{"hidden_size": 384, "num_attention_heads": 6, "head_dim": 64, "hidden_act": "swiglu", "qk_norm": true, "bias": "all", "parallel_block": false, "lr_head": 0.00758, "warmup_steps": 344, "decay_fraction": 1.0, "decay_shape": "linear", "final_lr_fraction": 0.0}
MLP neurons of a small language model. Each row is named by its layer, matrix (gate and up: input weights) and neuron, and shows model dimensions 16-111. Each number is 50 + 12 x the weight over its row's rms, rounded and kept within 0 to 99. A neuron's up and down rows have the sign that makes its largest values positive.
A block is one neuron, or neurons of one layer that tend to fire together. After each block is what it responds to, as a language model described it from the Wikipedia text at the highest values.

L4.gate38:38 56 42 58 41 59 48 58 41 50 24 53 59 54 49 43 41 32 34 67 68 57 49 25 58 37 47 49 43 46 56 56 56 59 55 49 58 66 61 30 39 63 46 46 49 59 74 65 63 41 34 58 45 39 47 58 56 52 46 44 38 60 29 61 52 32 31 41 39 48 57 63 47 46 48 57 53 44 57 31 40 30 58 69 42 60 56 79 67 56 52 55 44 69 64 38
L4.up38:66 47 46 48 66 41 42 25 51 44 64 51 68 62 51 51 39 58 58 49 50 40 67 56 31 34 58 53 45 33 48 56 61 84 70 56 52 59 24 35 33 45 31 42 48 55 43 53 46 32 45 47 66 67 66 37 76 42 56 40 37 39 66 56 30 57 60 24 52 51 50 49 37 65 40 46 61 58 46 49 41 33 57 47 36 65 49 50 57 44 47 54 35 63 54 51
L4.gate341:25 45 59 52 22 36 53 56 58 38 30 39 55 38 68 45 49 57 43 46 51 67 43 51 54 63 67 54 55 56 61 48 64 56 46 60 38 65 61 61 23 25 52 50 32 52 60 51 58 42 56 49 51 45 21 42 65 43 59 38 41 68 37 54 29 65 63 44 49 27 43 39 64 55 54 39 59 54 64 39 22 49 50 34 39 59 56 58 64 54 59 50 42 60 63 54
L4.up341:46 57 32 63 45 69 50 40 33 44 55 55 56 37 44 65 64 55 55 52 52 31 64 55 31 56 47 59 35 42 55 48 23 55 45 45 50 41 51 45 52 42 55 32 54 47 37 51 63 49 57 54 34 63 35 41 42 64 51 46 79 26 55 36 53 49 49 22 37 62 44 74 59 46 49 60 60 59 35 51 64 50 37 39 60 56 41 24 60 45 53 43 56 39 39 53
Function words or list dashes just before an award, honor or title is named, such as "recipient of", "nominated for", "received the", "won at".

L2.gate31:59 50 29 23 62 33 65 27 54 50 46 83 42 38 42 51 43 49 44 60 56 42 61 43 66 66 50 36 55 38 49 71 47 45 51 54 43 64 57 16 40 48 46 66 41 49 42 73 23 36 43 46 43 61 36 57 26 50 38 53 59 82 42 49 28 30 38 63 53 55 43 55 36 25 60 56 39 31 53 51 28 68 67 37 31 33 47 69 33 54 73 62 57 35 45 54
L2.up31:62 44 29 69 49 65 58 37 52 58 36 48 60 41 25 48 43 32 41 30 50 47 39 56 34 55 53 55 64 77 57 44 40 60 41 39 57 62 59 39 60 56 56 45 75 39 59 73 43 49 52 57 49 53 67 46 56 47 55 48 68 44 67 42 70 51 27 38 56 52 23 50 54 57 41 50 49 18 49 62 54 31 43 25 66 53 44 50 20 41 61 41 60 19 49 43
L2.gate529:61 34 38 56 34 26 63 42 69 58 29 45 54 25 29 38 69 31 51 88 52 75 43 43 49 33 59 42 54 53 46 26 63 63 49 58 50 40 39 37 56 59 39 60 63 61 63 50 59 44 34 51 67 41 44 35 31 43 53 60 40 59 47 44 46 56 48 36 38 62 51 48 55 31 42 41 47 44 36 31 65 42 27 52 56 48 49 31 56 65 58 51 41 43 50 67
L2.up529:59 55 38 25 42 50 65 63 43 53 53 65 60 53 36 55 56 53 65 39 60 59 42 47 49 26 55 49 37 43 44 55 57 44 49 33 31 62 72 55 24 58 57 70 43 55 66 64 50 43 17 51 23 47 32 49 50 42 56 52 59 53 35 40 71 56 57 67 53 48 36 46 49 52 36 52 52 48 77 45 52 59 32 45 44 22 48 46 40 27 46 40 44 58 60 37
L2.gate718:38 58 26 58 57 38 36 51 48 40 37 43 41 55 54 50 29 46 58 55 47 52 54 54 43 51 57 42 61 41 56 33 36 42 33 43 29 41 35 46 57 68 55 57 40 57 38 54 39 44 43 54 52 43 34 59 36 54 53 54 19 58 58 61 54 36 44 52 37 44 42 51 42 49 35 45 15 70 38 44 67 67 59 35 53 56 70 56 45 32 42 52 57 35 59 55
L2.up718:43 52 54 44 33 62 70 25 63 53 50 59 51 50 40 46 50 34 44 59 35 38 42 53 45 66 30 33 59 64 69 55 61 51 49 20 42 43 50 61 63 67 61 56 50 52 58 43 55 53 34 55 34 53 38 43 61 60 59 60 40 37 53 52 59 41 28 65 44 40 21 34 48 42 45 66 47 37 49 40 59 51 32 25 51 55 36 55 40 53 56 66 52 49 44 69
L2.gate952:44 42 52 66 56 53 53 31 18 57 56 53 50 46 32 40 54 69 38 33 32 43 33 35 47 40 25 58 46 48 67 37 59 56 35 59 41 52 67 27 61 65 65 71 53 41 60 63 52 31 47 56 55 37 48 66 63 57 45 45 37 48 64 69 47 39 59 62 38 60 52 48 45 25 42 38 61 42 58 55 36 50 29 38 39 56 76 52 43 61 66 17 64 42 59 32
L2.up952:66 39 42 56 38 52 50 41 59 28 65 72 42 65 58 37 42 60 36 72 52 32 57 53 50 42 33 47 57 53 49 49 41 74 39 51 49 54 78 59 37 34 46 37 39 52 51 36 64 88 47 40 61 64 49 68 53 48 39 59 53 38 40 58 55 59 69 65 50 51 19 42 49 47 54 42 57 48 48 46 61 48 40 54 45 42 59 51 39 56 57 28 49 37 61 46
Final word pieces that complete a capitalized multi-word name or title, such as Fil-ms, Sci-ences, New York, Communist Party.

L4.gate67:69 69 53 39 42 72 80 51 44 45 65 43 56 56 58 61 64 51 73 34 45 42 42 61 67 59 32 68 39 63 23 47 47 51 55 45 55 75 56 50 68 68 72 39 72 37 54 59 70 35 69 41 55 75 45 54 56 35 52 57 58 35 42 48 42 49 63 40 56 58 47 50 68 45 28 38 47 51 49 57 54 58 47 51 43 48 58 41 54 43 68 41 43 56 51 56
L4.up67:35 45 65 53 37 51 51 57 46 48 34 46 24 57 58 43 46 47 34 68 39 42 40 64 43 52 40 57 34 56 43 36 48 65 45 41 41 54 61 43 49 37 56 56 36 47 55 65 36 65 62 94 41 59 47 49 58 57 64 51 39 42 56 41 78 47 40 58 52 48 55 43 56 52 47 47 47 45 52 52 40 51 47 63 70 42 39 56 52 23 64 52 63 36 59 57
L4.gate832:58 53 62 57 27 35 61 37 47 61 53 59 48 52 61 53 68 45 36 70 65 35 46 56 41 45 60 61 49 48 40 57 58 63 35 37 59 68 59 53 64 42 61 48 34 65 57 67 47 60 62 33 55 22 49 58 46 53 25 59 42 39 39 49 49 57 46 74 53 74 41 37 45 51 25 43 36 55 36 65 42 55 40 62 24 63 59 61 89 44 46 52 55 75 55 47
L4.up832:20 61 62 56 36 56 22 64 49 47 42 58 30 46 53 46 47 51 56 46 42 62 43 64 55 40 60 50 41 52 39 56 55 70 69 63 50 67 56 69 53 51 35 47 41 53 50 54 35 31 53 31 44 41 49 50 26 49 32 67 47 70 26 38 62 60 48 57 54 61 50 41 83 35 50 44 60 54 43 45 42 57 70 48 42 56 49 98 40 27 44 42 58 39 46 81
Digits right after a decimal point, as in 58.3, 52.09°F or 41.2%, often in tables; also mid-word pieces of rarer words (Montg-om-ery, g-el-atinous).

L6.gate79:62 48 61 54 38 49 21 65 39 47 45 23 51 42 58 69 67 22 49 56 35 41 34 67 58 41 39 40 51 29 74 30 41 59 40 51 66 53 48 46 54 44 62 51 50 50 56 68 38 68 74 39 61 54 30 49 22 44 53 69 80 43 68 39 46 61 27 55 28 61 24 27 43 55 31 52 39 50 29 43 63 38 46 45 45 63 72 39 63 48 39 39 76 69 51 65
L6.up79:49 50 63 43 20 31 32 45 30 39 51 42 60 49 39 52 32 57 59 52 30 61 63 43 39 60 33 58 49 63 49 27 44 67 50 80 39 49 59 54 55 64 40 50 46 54 44 56 24 52 34 37 64 55 56 55 49 51 61 46 47 52 51 33 37 55 42 64 52 50 64 43 55 53 50 42 64 32 47 69 63 59 68 49 39 46 59 35 63 56 69 50 51 55 41 47
L6.gate323:36 32 60 41 70 71 27 54 41 44 46 41 64 29 60 60 73 43 35 43 52 84 29 37 39 48 81 57 40 47 42 40 51 50 53 26 65 40 55 35 56 34 58 35 51 62 56 67 29 36 45 34 63 65 32 54 63 28 55 61 40 50 46 48 56 58 45 77 40 44 36 42 57 58 58 53 15 53 39 59 42 56 44 76 32 50 43 63 74 58 57 37 49 48 36 45
L6.up323:33 32 49 55 52 42 32 59 33 59 56 60 42 46 43 38 35 45 49 43 55 41 47 18 46 39 53 54 46 57 77 43 63 31 37 53 55 43 47 45 68 55 52 70 48 46 34 45 40 42 47 70 57 36 22 58 82 56 43 50 28 53 57 52 57 60 61 43 53 53 50 36 36 47 47 41 58 36 64 58 36 57 44 41 54 41 61 64 64 48 54 55 42 58 41 23
L6.gate484:49 47 41 11 56 35 63 37 67 57 61 31 56 53 30 66 44 49 58 64 41 48 25 65 40 31 58 59 49 53 47 51 57 59 54 58 39 62 56 46 63 48 31 47 44 63 44 57 43 40 52 25 53 70 32 64 58 36 48 40 69 39 28 28 57 58 40 49 65 62 35 47 51 45 61 25 53 56 51 43 58 79 50 65 61 71 49 30 55 38 23 47 44 42 43 42
L6.up484:66 72 57 43 42 59 40 37 48 70 36 34 42 62 45 58 47 44 60 60 52 61 50 47 33 46 46 47 40 41 60 42 47 70 46 57 51 68 52 46 63 46 41 53 49 49 43 68 36 63 46 43 54 72 46 46 45 44 71 63 62 51 39 50 45 21 47 55 25 56 48 48 32 34 51 56 42 61 50 23 60 57 43 62 28 69 47 44 55 45 74 34 53 43 76 29
L6.gate514:68 64 78 52 62 60 65 56 49 31 56 40 64 62 45 42 54 45 41 41 62 18 65 41 40 64 39 58 69 52 37 45 36 43 47 53 48 69 42 52 58 47 69 63 53 48 53 47 46 50 45 46 48 60 56 44 62 58 61 67 51 55 48 42 61 41 61 46 48 53 22 52 49 40 75 36 54 38 51 59 41 48 37 56 45 50 48 58 46 41 64 45 61 46 49 52
L6.up514:52 69 21 29 55 49 53 43 74 55 79 52 46 61 25 61 62 44 46 50 55 46 53 41 37 53 88 28 42 52 68 55 63 52 52 58 38 72 49 52 60 57 29 40 63 62 47 38 46 43 45 41 49 41 59 63 68 64 41 21 78 58 46 46 43 41 57 41 50 58 67 31 62 69 53 51 38 25 30 60 29 36 51 70 42 68 41 44 49 37 59 43 59 46 44 37
L6.gate524:61 39 69 36 68 42 67 57 53 38 53 49 49 51 49 54 68 50 43 65 43 56 50 41 50 53 52 45 45 51 66 64 50 46 62 56 49 67 48 46 58 42 61 57 68 51 23 57 57 59 61 72 65 51 54 68 60 39 79 62 68 33 64 36 60 52 56 60 46 36 46 50 46 46 63 38 38 28 63 39 64 71 63 59 42 36 40 42 60 38 46 49 52 33 36 57
L6.up524:32 52 71 43 47 58 41 47 49 41 34 42 51 45 44 41 74 39 41 55 39 49 44 37 43 76 35 52 28 52 66 40 33 43 70 47 53 33 45 62 27 45 52 56 54 36 65 42 34 38 38 38 66 63 48 39 37 53 39 63 54 54 45 34 41 41 35 59 62 36 33 53 52 64 20 81 47 45 54 36 56 64 56 61 55 54 30 62 52 47 36 54 28 49 50 45
L6.gate565:38 51 67 38 68 48 44 49 54 61 64 62 45 57 43 55 60 45 38 56 48 69 44 24 36 50 63 80 57 67 55 42 42 77 41 56 58 44 42 55 59 61 45 64 61 64 38 52 74 50 39 46 63 55 52 61 53 17 34 54 32 44 68 41 50 26 54 58 35 37 49 45 34 42 54 25 50 44 56 42 51 52 59 54 29 54 87 57 65 41 64 42 41 43 43 41
L6.up565:61 36 52 57 73 52 41 53 56 49 45 47 54 45 33 65 22 34 59 51 53 56 64 55 29 49 56 62 40 33 63 50 81 62 36 46 60 41 62 35 44 45 44 41 50 77 47 44 62 50 56 36 33 63 50 53 68 31 35 82 51 44 58 69 56 55 64 76 44 63 50 46 37 52 34 44 50 60 46 53 58 61 62 65 50 62 60 64 52 51 62 53 43 55 59 35
L6.gate641:59 57 31 55 58 43 53 53 45 34 35 50 66 41 35 58 64 30 72 54 71 35 71 65 44 52 52 68 50 52 43 52 55 65 49 42 67 54 33 63 45 33 53 50 57 33 56 58 40 55 57 68 41 64 54 55 53 47 55 66 35 32 56 51 61 36 45 63 41 54 28 37 37 38 60 54 70 52 57 51 49 50 39 49 32 55 54 25 76 33 50 46 57 55 55 47
L6.up641:50 51 55 56 42 45 73 66 64 51 58 44 52 52 42 56 61 55 54 62 61 59 71 52 59 38 50 49 50 50 35 35 30 49 62 45 52 56 34 45 61 32 39 33 44 58 27 49 37 69 32 54 67 51 51 47 53 56 43 60 45 50 43 45 37 27 47 60 45 42 61 53 53 35 49 59 40 62 35 63 49 60 57 52 42 47 49 56 77 53 68 43 57 34 60 46
L6.gate916:17 65 69 41 64 49 59 54 63 51 56 47 47 58 40 77 71 53 34 42 56 40 50 53 50 44 62 37 42 42 52 77 43 53 51 55 60 57 41 45 46 45 76 49 60 64 43 52 41 37 79 60 39 34 24 49 33 43 42 49 54 36 54 38 45 43 59 59 45 43 36 27 62 58 45 38 46 47 51 57 53 39 50 41 23 62 49 51 60 50 47 36 51 52 58 32
L6.up916:28 65 51 47 54 14 58 53 34 51 46 73 46 49 53 68 44 43 37 34 55 53 40 54 60 56 50 50 54 54 40 72 49 24 59 41 56 60 39 50 50 60 63 58 36 47 41 70 44 59 61 47 55 47 24 36 19 41 48 58 40 50 53 48 37 73 67 47 45 49 40 39 47 30 20 44 22 39 26 49 63 57 53 58 20 62 50 42 66 67 55 51 71 42 45 58
Tokens just before an alias, code or unit: an opening parenthesis (climate (Cfa), Name (born …)), known in also known as, and final number digits before units like mm, ft, m.

L2.gate73:48 47 62 38 44 34 47 66 53 28 55 51 38 35 50 67 70 45 61 54 48 48 38 56 63 44 42 37 36 63 34 67 49 65 74 47 54 68 60 53 43 63 39 33 66 38 33 59 39 41 64 46 62 55 53 53 37 50 59 40 31 56 49 28 48 52 38 53 38 57 53 39 19 45 44 59 40 38 62 59 53 69 49 53 17 59 43 63 49 59 42 52 53 75 35 45
L2.up73:68 46 64 50 60 69 43 39 55 50 53 43 68 65 46 33 31 53 22 74 59 38 38 57 60 67 55 61 34 34 67 41 39 49 48 49 59 65 48 37 41 53 54 57 51 64 58 51 21 55 41 55 58 39 35 47 64 60 47 68 57 68 54 42 66 50 53 42 61 61 56 46 41 53 62 62 58 38 38 70 68 53 41 49 12 57 41 39 32 53 49 32 42 39 71 60
L2.gate416:56 59 69 37 47 49 76 47 35 60 57 55 61 46 60 61 48 52 39 66 64 32 27 50 58 55 74 41 35 62 50 59 37 52 47 31 43 57 57 47 53 34 55 47 57 73 52 50 28 47 72 54 59 55 57 40 70 50 50 42 69 23 48 39 58 49 47 48 59 52 47 71 42 51 49 49 44 41 54 60 26 49 51 63 30 48 46 37 53 44 36 44 42 57 57 55
L2.up416:59 52 63 56 66 61 46 58 47 46 59 41 56 55 44 57 55 74 73 58 51 32 37 65 60 42 46 31 46 59 53 56 42 62 52 31 61 66 66 47 49 47 44 50 62 44 40 33 34 61 65 38 87 53 55 29 70 43 57 57 56 39 39 39 61 43 48 52 71 54 48 68 68 62 43 38 35 35 20 41 43 58 66 47 30 40 33 51 64 50 45 53 41 67 42 63
L2.gate880:40 53 61 40 36 39 46 52 38 37 44 35 44 42 50 85 65 54 46 60 60 51 18 55 29 41 49 38 55 61 48 67 50 52 47 56 70 53 54 51 72 41 58 42 48 46 45 48 52 42 54 51 53 36 32 63 35 45 68 42 55 52 62 45 71 52 47 49 42 43 31 38 59 61 35 51 53 28 30 53 68 40 48 63 34 64 56 52 54 37 53 47 53 54 50 41
L2.up880:71 29 53 44 51 52 47 47 40 44 49 48 51 34 60 45 61 66 56 49 51 48 46 30 60 37 69 59 64 66 46 65 37 48 79 51 43 56 78 51 63 77 54 62 58 47 50 53 66 31 48 48 44 77 60 65 70 28 47 54 69 43 49 45 40 72 65 53 76 29 59 49 51 56 45 35 59 31 60 42 45 58 44 60 51 43 43 50 46 16 55 26 37 47 48 51
L2.gate990:55 85 42 60 39 43 47 57 58 34 44 62 53 32 36 64 32 40 57 50 50 21 27 47 35 47 51 44 31 41 65 44 25 39 51 40 55 68 60 56 61 33 55 40 64 27 60 60 43 50 45 56 48 41 42 45 36 57 58 49 41 42 74 30 46 57 47 31 60 40 49 37 47 52 44 30 49 42 38 46 39 52 59 72 50 64 58 46 84 53 49 36 41 69 55 43
L2.up990:34 51 59 43 57 37 41 45 46 30 72 37 36 24 48 86 63 49 71 50 55 43 48 65 64 35 54 46 60 51 65 52 59 56 51 54 50 64 52 36 44 76 52 26 23 38 36 43 48 45 53 62 44 49 56 46 55 48 50 42 49 49 36 68 46 60 54 48 30 48 56 57 50 39 51 59 37 49 31 61 52 51 55 48 44 40 35 45 43 52 62 51 53 37 39 45
Tokens in data-heavy text: cell-opening year and number pieces such as 193 or 197, L win-loss marks, census words like under or had.

L6.gate41:47 53 29 57 50 30 50 49 59 64 65 52 39 55 37 52 37 27 70 40 62 55 62 63 61 42 57 55 33 41 52 53 40 74 46 43 54 62 50 45 57 44 52 33 61 63 51 48 71 48 66 57 35 52 53 66 46 41 40 51 58 34 19 38 61 42 32 52 24 68 43 60 56 70 64 31 32 39 54 14 53 57 41 48 45 57 69 46 41 50 69 68 50 62 57 60
L6.up41:13 51 39 79 48 44 32 65 53 43 45 60 27 54 69 70 68 42 30 49 63 64 40 53 45 43 46 67 52 48 47 46 42 52 55 65 42 48 48 44 25 17 31 40 54 67 55 51 58 38 46 32 66 41 62 58 35 38 42 57 24 51 63 41 39 46 36 30 54 35 45 41 72 53 54 52 46 47 56 33 56 42 34 42 34 43 59 64 49 47 31 48 63 47 46 59
L6.gate98:40 80 53 62 39 25 39 37 76 36 62 61 56 32 65 61 24 33 42 56 48 42 51 46 52 22 49 47 43 25 52 39 35 39 51 54 30 31 58 35 33 57 45 38 43 39 49 53 48 48 73 49 25 43 65 54 49 57 52 70 71 44 41 61 51 42 61 37 37 46 44 62 41 51 43 44 55 65 46 35 43 49 70 74 50 58 53 52 50 30 61 55 59 64 68 67
L6.up98:43 65 71 47 66 55 32 73 40 48 42 43 46 50 45 46 50 54 57 62 53 47 44 64 38 41 55 52 37 61 64 45 42 56 50 45 30 39 33 41 57 60 47 20 51 51 59 68 55 44 45 49 57 53 42 39 42 44 46 52 46 35 26 61 38 41 35 41 42 52 60 47 41 62 44 35 36 53 47 16 76 55 52 37 50 44 49 35 37 57 50 67 48 63 63 57
L6.gate219:60 52 24 46 52 60 38 47 41 46 60 39 42 49 61 54 58 79 63 31 49 51 69 56 33 44 39 39 47 46 66 58 64 48 30 67 57 47 53 36 45 35 54 58 37 60 39 60 57 45 70 43 46 43 53 32 36 67 50 71 32 52 48 53 36 55 41 44 29 56 47 68 70 37 72 41 52 34 63 32 66 48 79 57 44 46 48 45 63 44 67 38 57 54 67 63
L6.up219:49 70 56 44 49 33 65 52 44 59 61 44 27 53 49 48 68 59 47 54 50 61 55 36 49 78 53 59 45 44 76 41 40 56 42 63 23 56 47 21 55 38 67 57 56 66 50 49 24 66 45 48 18 55 53 45 72 67 46 57 36 60 34 47 47 47 41 45 26 40 56 59 63 59 58 62 56 43 52 49 44 45 48 38 56 46 63 36 35 61 67 42 38 52 43 57
L6.gate362:57 60 50 52 53 31 41 38 41 50 49 29 41 62 40 45 45 72 47 43 66 48 71 50 33 49 65 58 46 26 49 56 48 44 48 50 44 59 55 21 58 56 41 47 62 56 42 53 46 41 71 53 39 38 67 51 50 55 48 44 65 59 41 48 23 45 48 38 61 57 41 48 63 64 58 45 71 64 45 50 20 48 71 67 52 67 68 65 53 49 47 41 31 38 49 37
L6.up362:35 55 69 53 36 51 53 48 48 36 49 54 54 45 47 51 44 38 42 46 44 54 47 51 35 58 56 42 56 51 69 63 59 60 48 77 52 59 56 47 45 42 70 42 63 73 54 60 59 50 47 63 63 38 65 49 41 27 63 56 40 35 37 54 44 41 35 51 37 44 63 58 36 60 59 31 62 53 62 28 48 50 61 38 21 41 53 59 52 64 63 37 44 44 56 25
L6.gate420:45 46 36 68 47 45 53 52 43 63 46 52 80 56 44 26 55 42 53 53 63 55 29 38 51 60 42 49 47 37 63 51 53 47 51 61 41 64 53 47 49 31 73 54 46 40 37 71 45 40 62 39 50 37 46 37 51 46 49 27 66 44 57 59 59 38 54 71 79 36 45 43 17 58 45 40 54 50 59 54 62 53 53 48 73 58 43 44 44 48 65 39 44 56 44 47
L6.up420:74 37 44 55 48 50 62 63 52 51 47 61 57 65 51 52 36 21 50 74 35 46 66 44 57 44 59 41 40 28 53 38 33 35 51 57 43 56 49 39 61 44 63 50 40 46 38 67 63 52 55 61 50 48 46 38 36 65 62 50 54 50 51 47 59 44 67 68 56 32 44 58 53 33 65 39 39 84 36 43 77 49 59 50 67 49 26 66 34 43 46 55 65 39 52 39
L6.gate672:43 40 48 22 51 52 50 51 55 41 53 54 71 35 49 38 57 60 51 64 76 40 46 48 36 35 55 44 66 28 50 69 57 39 64 71 32 54 46 48 44 32 67 66 41 82 41 53 63 38 55 41 47 29 23 32 65 56 48 47 54 79 49 57 48 53 40 40 47 40 53 60 57 40 50 44 47 43 39 53 56 52 50 34 47 52 58 41 58 50 62 34 26 69 53 63
L6.up672:40 45 52 59 39 51 52 70 38 41 44 64 64 44 44 61 52 54 43 40 39 45 66 53 57 33 42 58 54 45 39 23 50 33 31 42 59 49 30 34 47 41 57 37 32 66 36 50 51 36 49 54 56 63 39 55 36 57 59 57 58 63 49 55 31 67 55 56 39 63 45 46 47 38 46 24 70 62 57 42 62 50 58 48 56 55 63 41 45 75 48 49 38 66 80 28
L6.gate781:50 51 37 45 41 51 58 51 65 53 65 38 24 69 48 51 66 18 31 39 62 57 55 52 36 39 51 62 70 40 61 39 56 55 44 61 56 70 42 54 40 49 51 55 42 50 44 67 62 44 48 45 45 52 57 71 56 40 56 37 56 53 54 65 52 47 42 57 50 50 39 48 44 54 63 50 42 56 51 62 56 58 62 44 50 66 69 52 50 54 54 43 36 63 55 46
L6.up781:54 36 46 65 37 53 62 51 42 29 79 52 32 45 55 37 42 64 43 52 58 32 48 45 57 22 31 50 48 30 48 61 57 48 62 64 48 66 59 56 30 57 44 51 51 63 37 45 67 43 55 37 36 62 46 54 52 45 57 32 41 51 48 48 66 56 52 42 57 49 63 49 39 50 55 62 52 49 49 50 59 53 08 15 46 59 72 72 46 36 66 46 65 47 47 58
L6.gate826:50 63 47 61 45 62 53 22 43 51 54 69 56 36 29 61 34 47 45 57 57 70 52 48 68 30 55 64 55 35 71 53 54 60 66 57 38 57 30 81 48 33 78 37 52 45 69 50 53 59 39 54 39 53 46 52 60 42 73 34 55 43 50 43 81 29 39 44 54 73 52 45 51 71 48 26 52 54 37 53 47 73 31 48 49 53 48 37 45 57 46 47 35 72 37 48
L6.up826:37 58 22 45 51 57 31 35 56 61 36 44 38 52 41 53 44 62 47 36 38 51 40 57 56 52 45 59 50 26 67 61 50 45 61 45 42 37 29 57 48 37 58 57 52 66 42 53 55 67 30 55 43 60 51 45 49 44 70 25 31 44 47 51 40 47 18 59 61 51 43 42 54 61 42 39 50 41 64 54 47 77 45 49 72 61 56 40 32 57 51 49 29 66 46 48
Tokens inside or just before award, degree and honor names in biographical awards sections, such as "recipient of", "Lifetime Achievement Award", "Medal of Honor".